python train.py --head_dim=64 --init="uniform" --learning_rate=0.0143 --beta1=0.9
MLP neurons of a small language model. Each row is named by its layer, matrix (down: output weights) and neuron, and shows model dimensions 16-143. Each number is 128 + 32 x the weight over its row's rms, rounded and kept within 0 to 255. A neuron's up and down rows have the sign that makes its largest values positive.
Before each neuron's rows, "raises" lists the tokens whose logits its output raises most directly, leaving later layers aside.

raises: " he", " they", " it", " there", " she"
L9.down3 [167 142 129  88 176  58 122 115 166 146 112  78  94  91 152 144 161 139 163 146 116 146 173 138 155 145 127  65 132 147 135 120 130 154 180 146 114 187 193 152 176 162 148  95  75 193 113 156 151 122  98 121 111  94 128 101 121 156 143 142 138 168 118 129  84 128 124 141  58 107 135 105 108 108  94 139  95 110 153 100 110 133 115 172 185 169 120 205 132  87 141  87 133 183 175 161 124  65 124 117 125 161  68 120 109 147 111 133 147 135 103 115 138 120 126 187 109  49 110 121 121  90  92 152 114 133 154 156]

raises: "ment", "ments", "ping", "ation", "ability"
L2.down3 [106 196 131 113 115 121 128 123  62 137 139 148 123 166 174 160  88 136 157 124  89 129 136 117 129 179 119 129 105 108 166 113 122 116 175 196 165  97 122 118 129  85  86 146 142 103 137 114 104 152  80 137 132 145 132 189 100 165 140 198 119 149 119 201 136 114 129 130 143 138 154  90  95 161 123  95 162 142 145 151 209 201 127 124  75 103 132 145  90 108  60 141 103 149 173 113 126 122 132 154  59 147  89 130 153 101 147  89 119 128 124 159 148 112 169 145 153 146 120 159 198 116  83 115 137 163 172  74]

raises: "ll", "ctor", "rm", "ines", "ct"
L9.down355 [120 142 124 104 166  91 134 151 141 154 117 168 100 107 153 142  71 167 112 120  80 134 130 112 143 167 104 101 100 121 163 133 124 150 144 126 113 110 146 136  93 103 159 105 183  92 150  57  81 193 105 142 174 102 136 103 144 125 151 160 188 111  88 131 134  91  73 143 113 124 183 147 149 110 189 101 118 113 108 104 131  76 128 184  76 105 138 200 144  85 101 191 170 145 157 155 123 140 156 115 107 137 154 113 152  95  97 138 191 117  85 241 179 114  94  54 138 127 110 149  41 108 186 125 116 116 174 122]

raises: "s", "ship", "ties", "tor", "sen"
L9.down379 [121 132 167 133  95 164 116 130  64 118 128  75  82 147 164 124 145 139 181 115 153 162 174 155 141 176 116 133 198 100 136 133  63 175 131 174 124 116 131 153 107 176 102 172  89  33 122 177 136 141 110 128  92 150  83 184 122 167 157 114  24 165  92 127 160  84 157 176 101 115  98 112 127 147 156  79 193 139 126 144 155 175 171 119 135 123 127 101 158 107 146  94 153 146 151 106 151  96 134  85 133 143 169  92 127 117 168 166 150 125 149 152 174 135 108  88 124 131 143 116 154 101 108 187 144 156  91  71]

raises: "e", "es", "under", "ely", "ery"
L7.down263 [143 165 121 122  70 132 116 165 149 122 131  75 144 113 121 116 115  93 134  81 157 161 209 146 110 152 130 117 152  95 144 213 160 122 133 120 104 122 123 137 121 119  57 117 153 140 143 119 129 215 121 176 135 111 118  72 118  99 147 175 158 107  96 127 130 127  84  90 115 167 156 139 140 169 125 113 120 132 141 197 110 147 178 163  85 132 115 128 141 131 125 146 124 157 157 178 147  97 111 125 122 149 109 127 106 142 128 119 122 120 191 154 121 174 126 131 185 149 157 217 129 137 113 167 140 199 143 100]

raises: "rm", "ive", "ral", "st", "ical"
L9.down321 [126 134  95 144 117 124  79 107 163 103  93  99 158 130 151 166 148 112 150 108 118 145 114  84 138 170  98 158 121 156 183 105  91 146 139 140 132 175 157 156 125 105 100 181 151  50 104 101 115 168 142 122 166 161 125 104 141 115 117 126 110 105 126 119 125 122 125 125 134 145 111 167 128 142 159 107 129 119 118 143 113 132 132 155 191 114 141 133  91 146  65 184 110 133 150 111 133  81 113 160  86 117 156 181 120 126  80 145 157 125 120 148  73  70 167 106 103 130 126 141 176 123  92  89 165  82 157 192]

raises: "ani", "ass", "ato", "ark", "ati"
L2.down283 [108 121  93 116 152 133  90 165  95 101 174  97 126 149  90  97  85 168 138 135 106  66 102 195 164  53 159  90 106 139 140 100 145 111 135 165  98 126  97 118 116 109 114 111 142 138 160 160 101 169 119 155 120 131 113 103 142 165 140 119 150 136 114 126 115 170 196  75 181 154  66 127 101 128 133 122  76 131 132 161  65 114 171 135 132  94 105  95 170  77 146 100 106 134  93  52 126 175  96  75 133 141 110  62 137 106 118 172 157 123  98 161 147  81 146 155 123 108 168 134 134 104  96 185 120 227  59  96]

raises: "gers", "ure", "ured", "act", "ures"
L5.down166 [136 146 124 106  78 234 100  91  99 146 170 155 139 128 103 113 202  93 185 122  93 172 117 130 187 127 130 124 131 151  93 100  89  77 167 150 107 142 122 107 164 114  88 138 125 124 123  83 135 165 126 197 158 100 172  66 109 128 140  84 176 129  85 157 107 125 122 150 139 180 144 122 114 158 168 186 170 170 124 143 129 108 128 142 166  59 145 156  75 157 126 149  59  77 125 146  82  83 137 123 103 146 180 115 145 146 126 162 128 145 117 101 153 125 129 112 156 137 156  96 135 142 155 128 126 109 172 164]

raises: "ence", "enti", "omin", "ear", "ean"
L7.down292 [144 121 136 185  85 137 166 131 115 119 156 169 145  97  74 114 124 154 167 184 152 162 120 187 133 180  94 112 123 106 100  83 125 124 180 106 124  98 126 145 152 129 144 173 145 173  80 145  98  92 100 130  91 164 160 172  98 133 155 100 110  77 147 174 141 135 124 133 145 128 104 109 118 165 145  77 161 120  82 154 182 126 119 138  63  86 155 138  52 137 138  98 140 139 136  99 175 141 158 127 160  62 113 178 163 149 104 108 131 162  89  58 125 128 132 131 112 218  98 161 159  65 112 107 161  84  67 138]

raises: "ever", "uring", "uo", "under", "wer"
L7.down95 [130 106 151 105 137 131 103 160 172 106 169 119  88 155 134  94 201 150 137  67 108 123 146 150 188 102 116 129 137 103 197  91 140 114 167 105 142 166  96 129 184 119 102 143 195  99  76 122 154 125 141 163 168 147 104 165 161 127 179  79  94 128 164  99  91 112 147  97 178  76 115 108  64 121  98 174 162 132 124  96  92  57 165 148 140  72 120 123 109 128 167 165  73 137 117  92  96 135 125 121 131  98  81 159 109 147 113 151 168  95 103  55 132 144 147 139 126 159 172 139 123  81  80 189 162  83 105 173]

raises: "ction", "ctions", "ming", "ctor", "ning"
L7.down5 [135  87 168 106 103 106 101 151  91 100 114 127 128 162 125 113 105 124 128 118 105 119 178 130  81 136 136 110 115 122 108 133  97 175 141 153 192 100 126 146 115  92  91 187 146 191 122 136 108 172 140 118 136 172 141 126 175 119 164  93 161 153 173 152 115 102 121   0  73 135 163 110 147 191 140 116  16 132 130 137 151 143 102  87 142 122 125 171  66 152 122 141 130 110 143  99 126 121 121 153 169 120 165 128 159  86 127 150 166 147 156  59 148 141 126 150 115 100 165 147  84 137 142 128 198 178 145  65]

raises: "view", "fer", "ti", "th", "mi"
L3.down415 [120 172 158  66 125 108 181 122 178 162 106 146 146 133  84 151 131 119 157 106 108  88  73  76 148 156 149 145 106 117 173 100 148 115  73 171 139 120 152 135 161 119 118 132 111 100 135 134  79  88  84 119 149 135  52 117 128 105  98 120 135 125 115 133 181  91  87 131 124 112 134 174  59 165 123 106 131 116 115 158 162 140 146 130 143 105  79  32  96 190 141 157  97 163 129  95 108 169 117 154  80 112  87 145 103 135 169 177  98 136 112 164  88 140  63 104 148  92 153 161 135  85 180 113 118 167 108  91]

raises: "ived", "ously", "ized", "pt", "ised"
L3.down46 [146 147 180  83 134  26 113 143 135  88 141 137 141 112 136 140 122 139 111 100 128 137  73 131  70 165 105 157 145 101 187 122 136 100 142  90 109 125 152 119 122 101  70 110 112 124 132 118 104 105 139 104  67  94 163 183 134  81 151 118 147 114 150 204 126 120 119 153  84 166 146 153 103  92 171  97 134  68 137 132 109 191 176 127 156 136 155  89 113 146  85 102 161  48 141 139 139 162 147 118  71 132 121 139 151 125  79 154 187  81 110 127 183 135  77 160 176 104 128 141 135 130  66 174 163  85 106 111]

raises: "ited", "ged", "iti", "ite", "ger"
L7.down88 [ 83 167 154 131 190 150 101 161 137 112 110 137 111 172 134 104  82 100 173 179 147  77 123 124 109  78 144 134 139 142 108  96  90 144 158 151 195 176  87 168 197 139  95 140 140 151  92  84 137 181 117 182 114 116 101  82 157 135 133  59 122 131 102 161 125  62 171 147  88 166 186 146 127  81 163 175 120 161 132 125 142 140 158  71 131 162 139  95 112 103  60  78 121 121 118 111 120 114 139 102 115 122  82 129 163 161 156 166 135 153 134 149 180  89  81 112 177 120 153 147 184 107 100 153 139 146 164 140]

raises: "fully", "ful", "”", "ense", "uss"
L7.down154 [125 145 146 108 148 148 124  87 118 136 178 127 157 136 199  76 101 133 105  86 167 129  79 181  97 159 151  97 141 128  45 114 134 109 136 138 204 129 198 187 140 129 110 103 123 127 103 169 155 130 101 135 141 117 160  47 123 111 143  92  81 147 106 141 153 171  73 125  74 164  84 123 143 144 134 144 140 117 146 116 144 128 149 126 146 116  83 116 149 111  88 120  76  96 117 160  83 143 117 156 120 110 103 156  92  97  40  77 113 202 140 187 134 115 155 155 124  92 145 119 120  34 147 147 158 164 199 156]

raises: "ising", "ized", "ical", "ised", "ous"
L7.down337 [174 109 109 112 121  86  57 105 148 140 123 110  81 130 134 119 195  96 132  82 114 154 141 132 155 102 127  85 148 119 208  93 102 102 120 134 192  94  89  97 154 164 102 142 232 101 127 112  99 211  30 144 123 157 165 139 140 144 119 110 105 130 134 163 134 111 122 178  92 130 151 144 151 169 126 152 143 101 148 139 130 152 178 128 194  59 120 167  95  95 123  90 201  93 149 200 103  96 140  88  88 119 115 156 139 108 108 156 122 145 129 109 122 151 123 127  74 140  92 112  83 129 116 133 182 112 118  89]

raises: "umn", "atrical", "ured", "ult", "lem"
L5.down146 [125 106 127 135  94 197 102 132 167 110 139 167  86 155 171  77 201 131 112 135 107 150 126  81 106  78 131 119 167 115 138  99 148 132 126  70 154 170 108  95  88 196 130 164 160  73 140  73 118 165 150 186 143 151 137 132 155 129 130 124  56  88 167 137 106 172 188 106 149 133 141 182 175 143 153 155 154 140 169 109 139 148 160 159 148 111 118 143 107 187 110 138 112  96 157 134 155 135 131 117 141 169 112 180 113 110 133 196 173 119 122 142 155 112  98 112 105 128 110 161 124  68 169 113  32  88  93 108]

raises: "s", "acter", "een", "sen", "si"
L9.down416 [165 111 154 207  92 128 152 127 160  95 140  98 130 131 180  52 104 147  95  98 133 144  97 130 139 136 151  98 196 109 135  61  89 176 160 111 131 153 127 100  67 132 146 150 124 129 164  91  81 109 199 111 121 105  95 176 140 181 184 159 111 109 103 108 163  46  98 145  75 158 178 136 159  86  69 101 117 106 183 142 137 125 105 124 138  99 146 164 119 118  88 143 110 188 155  90 166 136 147 116 119 140 150 125 106 128 108 145 121 141 138 130 165 112 108 121 120 149 136 123 141 100 121 141  85  65 114 156]

raises: "ly", "ft", "bs", "pha", "lies"
L7.down72 [ 97 155 140 124 158 138 218  76 107 182 166 109 139 114 103 178  54 114 130 104  90 118 134 159 144  92 119 145  98 105 121 144 158 148 127 119 158 108 156 112 164 144 152 130 133 107 157  81  91 103 159  93 154 153 103 139 134 121 127 114  86  79 128 178 141  75 148 185 171  83 160 142 136 100 139 138 191 148 184 168  73  84 202 134 105 136 142  29 170  90 161  69 166 152 124  93 106 170 153 143 212 150 131 129  89 108 129 139 150 120 155 103 112  80 131 140 100 121  90 146 118 128  94  97 166 184 154 119]

raises: "umn", "ures", "ure", "ured", "ural"
L7.down101 [102 162  97 131 123 152 130 117 108 120 155 153 142 125 120 129 146 154  86 141  87  62  96  90 142  99  95 163 187 175 188 104  99 106 201 136 168 104 193 130 105 116 136 179 173 118 174 141 164 105  95 140 158 199 156 117 148 108 156 166 134  63  85 134  78 121 115  72 118 112 110 103 128 110 171 160 123 114 104 146  97 175 114 151 165 175 103 126 147 137 154 119 160 117 103 172  34  54 121 109  45 123 198 133 192 147 118 157 154 146 121 183 161 112 120 108 132 125 183 153 110 106  62 147 145 141  83 107]

raises: "ct", "L", "C", "DA", "LA"
L3.down437 [ 79 159 146 109 125 154 142 117 103 108 188 141 191  91 102 210 132 104 154 160 173 135 163  95 116  65 135 130  99 120 144 130 111 160 118 150  73 150 127  78  80 177 168 192  87  80  97 146  96 139 126 169 121 190 125 239 168 144 137 150 157 115  66  85 116  95 136 175 140 174 148 101 159 131 159 124  93 147 135 129 131 151  96 112 160 134 154 160 145 102 121 165 119 104 128 120 151 100 120 131 120 113 137 135 154 152  41  72 120 163 159 102  88 134 130 125  73 139 113 132 102  85 140 122 103  70 128 132]

raises: "ir", "aring", "ining", "are", "my"
L9.down71 [131 154 101 110  44  87  86 106 165  76  99  62 162 133 143  89 119 127 107  79  80 104 117 134 128 165  78 155 127 149 148 122 145 160 150  36 190 137 169 144 151 114  56  95 169 110 157 121 174 114 115 155 148 107 155 150 122 123  94 125 117 161 121 114 102 138 130 208  65 101 167 117 138 137 117 138  77 121 106 122 100  61 109 164 152 101  96  93 166 159  99 113 119 134 124 155 131 199 151 124 142 129  96 174 140  75 106 179 174 108 131 144 147 166  93 148  99 119 111 106 143 178 100 150  98  85 142  96]